Part of a small language model's weights: 38.8M parameters, no biases in attention or MLP.
MLP neurons of a small language model. Each row is named by its layer, matrix (down: output weights) and neuron, and shows model dimensions 112-207. Each number is 128 + 24 x the weight over its row's rms, rounded and kept within 0 to 255. Numbers have three digits each.
After each neuron's rows, "raises" lists the tokens whose logits its output raises most directly, leaving later layers aside.

L13.down464:155104097125124129013130112185134125157152106141142150082107158160137130105135157145098117137072134099215130136136136072122155106107155097102131101115120102137127150141100161115135098140150123141132154145151153087118138140099122139114154153114134128167124156122108112130096112079128114138
raises: "of ", "required", "they ", "seen ", "per "

L11.down551:141139113166174124181132104088145094170127137157091162107103158160063107105128092112144129159094143111122149151132116091151113137162130162111082116099125157140107088163090131106122143127135138096142111134107115119086125110118157120105113125119079121131104113140128124112143100160148099132
raises: "times", "after", "ance ", "ish ", "est"

L13.down6:143120135088125122220138145172163162118131133134120154109098118128131149156101127117099125131135105121111133155101137140157107132130150130117084106109099130125211141145108119111119141123119152118095106165127120113131136108164142124163102131100089138158135133109156147132137104125108107126
raises: "decides ", "manages ", "begins ", "asks ", "learns "

L13.down1424:134124120107169170080135145094146110134147108084121093121181117104126119104133139111145066118128138145117101124130109097127143111161120082122172114102144181135145108155156153127102114117114132095103103096184156109125106153133090141139097094183151119136199153085145160153107149154102070127
raises: "%.", "\". ", ".\" ", ".", ". "

L11.down902:147150140161113123148135146085120079133151104106141138100127095174098121121107090133100122134148169125119112132149088148161114134118160136104107159158106152155167093104127140147123106127109138147082169092160118124142120095092102121090140108140153115125113150164098132096137151132115140138
raises: "of ", "number", "Of ", "of", "key"

L9.down301:107134151125099136081164163128142155114126132118109126106092115103134133142077120117167125120160105133232164134116113143142147125119142113146080086089113149137129129142158100064107105116123138129173104117126144132114104079105136162133111106124126122097136124137116148134172225122133078145
raises: "= ", "Scientific ", "included ", "|---|---|", "- "

L11.down774:134151088127136105151115122139122110161140151109116160133120185138125134135122146136107110110135125197097107129139145132171139106130173123149128129137165138181089153097136139109124081130120120127116161116119132135112116172116127129117123136095108105148167134136106092135162147082144084117
raises: "of ", "ings ", "ings", "ish ", "of"

L11.down1440:098115155134167130194132105130143143151112143134164126122124156095085138145138099132106144120186117097089104114138102094151125138127135118096152148161154136153146099194140095119132127161138166127108105164134140134148158135185127101113151161097126159149149139134155125079114134164161121149
raises: "|---|---|", "|---|---|---|---|", "|---|---|---|", "ishes ", "|---|---|---|---|---|"

L3.down895:109114109114178111160136115091127083089131123102160107086100086102156117140137147130168140124151122087173119086128068114135122139114141115119126133164158145124114109161113117112142137121132134127158076138122154116151119097099121152102119108108118131158124147135121141110116095107140123112
raises: "- ", "=== ", "==== ", "= ", "== "

L13.down791:139131125120120137110142144134117101132159122107124132135157135129161135139128131136097121109106158168100143086166124136135108135140146120108077173128088141168085120105136146137100103121100141139107105158156128110122148146137135141104096130142107130149076128154123093126102140084167109113
raises: "of ", "Of ", "than ", "they ", "she "

L13.down498:127126131138120166093128131130163112136116157114105085177144104140127167128100121125120130109112139125117141123154137098139108121142119095119099105125130117163135111084195173120083132122188113116080123115065128096092089088121098141133172158124136117115107141102123111150151161094154135112
raises: "-", "s", ", ", ": ", "c"

L11.down248:112135178189093104042131077153150122159146146118121089140143152119122118123141118133105116123124114118150098133141114119105124146132143136172136120122146115105130131156082143161180105108137119113128134120178152107155121108122118117166124172135135140152152158124165145134135149139084102119
raises: "it ", "the ", "H", "D", "J"

L11.down812:107131125147149131202162149128112142105114167172150153103128125075104143133102152177100113117121146121106141131135139138137116081125120095133088118129122100156150136126146102178131125143113126140150103148116138101131140176126120136088124145138119126102126131146149126129123158121141129156
raises: "ements", "essions ", "ement ", "ements ", "ings"

L11.down656:118179122112130162094117155132137152136175115088127135142137139154178110104171130099130126140107133111135103151149174112129142151126139132157098108096132117171168112132130146109106138137090137068144109086152113110167106140097114117104151114129116127143124110137092130181115152164149085150
raises: "as ", "but ", "into ", "to ", "his "

L13.down1099:131120100135108142184116126155151143137099124180120119134170139149126148113160155157145102140111124124072092173106111131136125111147119074079083098126095121173171140130139094144129098125087146120106136147181149144141133152126172148102097146126147155117118129145092150164144143164139175125
raises: "with ", "into ", "via ", "tives ", "from "

L9.down136:120111178118124099084123089162135103142150115135152135148143109084126099149146123120139138137105126139111124145153088138126100133146141103127162109156178114121166163129113117186111112142148117146155149173102103115138141086106120136133123152129147188149119124123134127134118154123129095084
raises: "This ", "These ", "By ", "When ", "Upon "

L9.down1005:149135137073167130202136137144150145122115126119162104129121117102133146072146100129133125098110122153114111153158115155126182134125139108112116145121119128162146080095179170114110102132149143147137139130152135117095118157136113139091171121157133138081129106139124118172142123121122133147
raises: "-", ". ", ", ", ".", "es"

L11.down1391:130120090128102100156124115165152132159112130134138172101108166137134113098111144140129123095192120138138074147151136145079148134093141172144147110103085149149122137162133115115154104092138137107146124120105144147094134121118155169136143144096111126122086095088104174177150114127135142145
raises: "|", "that ", "| ", "about ", "this "

L3.down1424:136107164142116154043156172116153115125118137126121119094083108118137123136111101108139128092136138145245151090124110124129098151131140119149159122166186138138113107127145093137111143141118146082195160107127163152103102103132143104163081122117122146163127119159094141101165159133056123141
raises: "====", "dominant ", "|---|---|", "largest ", "==== "

L13.down1469:115123062168167148123119105121099143120121081128076139168148133125156156144137140119114143164133128104157088142105127149087128118109115122122153128135128123147098125153134161166116148112171145147138112157130114111150133078098069129143178078151104105147125057131157125130147112068104095109
raises: "there ", "after ", "for ", "because ", "here "